MLP neurons of a small language model. Each row is named by its layer, matrix (down: output weights) and neuron, and shows model dimensions 0-127. Each number is 500 + 25 x the weight over its row's rms, rounded and kept within 0 to 999. Numbers have three digits each. A neuron's up and down rows have the sign that makes its largest values positive.
After each neuron's rows, "fires before" lists the tokens most often just after its 100 highest values on Wikipedia text that the model never trained on.

L4.down333:539519443511484510515515486536526506488505554491510494482452517492515525527503519509491505476538477524535489447492504475483528540493523479525520506449524517499529470523529498545499475561556531488450484496511490503506505518483492505486457485498502506514498479440531528548515494510499510520493505520529477509494535529488485516513491500501516490472555507478512449502478454464473500490478
fires before: "ber", "il", "ild", "ft", "le", "os"

L9.down322:508480511514476504479532469464492532491530506485513481495527502453520512519442516520494504486525489496512519470515482466488494486495501539478501476533521519474527485447484482533455506518493502497518554554468526512525475485517529508485526520490533505477475535526531497486463496539468511485477488533461518545516481490548505501472484441499521488483520519461487539444514468525466487514442
fires before: "S", "man", "ing", "k", "v"

L12.down423:461458485528510467505461489532514530503485494512523482517539521539511495551425463554460501534488491501530482546466478533487506514483499488525490454510494460519480533514475503514500518492472503495526496497466501521511468512487472489473489486481485480522462539473494503474491510501513479504549518505460491511552515471472513504481534488531530461526475525451522476531501530467512432483517
fires before: " to", " in", " the", " on", " from", " his"

L8.down287:515510533478520540486473508531535507520454511499526484525509534484482518475515492511522501504506527483521505529510514532512453508514470480510506474506478462512570497477468509512500483549509501499457523513465521470501475481507499505506490496529489536528495542503522510535465489491479505482473456506474476525497537509517447480517564470483523521485519533466543483519461474489534496555431
fires before: "ision", "le", "ers", "k", "an", "et"

L12.down343:518532475504474501476540510501488504483551532493516480455513452519491553557514490488540534491527530515493543487479491474531456489472504479481485528514481529503468501503507493495501514501487502519471531500501498492506494483491476466504526449502462454497471542523488490481511537503529462532470502551458453535475444526538489509474488468470477513514477461538526513495468524495489529490480
fires before: "at", "ace", "ay", "ac", "an"

L6.down95:530514493554533534498503475570502534513495518506505500528487503509500518494489525468507546501498486467498480510506518493453491458469482481498459503540503478505493470481485475526530516492514493504506509537519513505516502464505475509485508485474507508530488432514506467501530493500518529483490548501484490479466489538542532518547530460495515514522545511473507481516478462478487482466465
fires before: "ision", "am", "ess", "al"

L13.down442:488455497518508524492525460489491519495495488474534465462520485532496505509524466483477526491508468530462462471530508489522481503505504516467481489508535516506467490504518464467490531497496481473553506568493515511473497438482535528493480499518495487516506555500505485508499500492482492532458487517452509504521453525484523491510480523452453499503468490496563497507461520533508492530498
fires before: "et", "le", "any", "ar", "os", "let"

L6.down414:491523483517503486529547488498491530472531491456472477490497528469499502481554543469492490469526490489459511551525501512551490490453505514505499490473491494517533516509495486515492442468492480514463496456483502512486493501561513484492487492465517521470476533462523546508514509552491456502552499464505483513529471459506486517479509462476484537463482505491499519526513508493499506516474
fires before: " |", "S", ";", "A", "L", ")"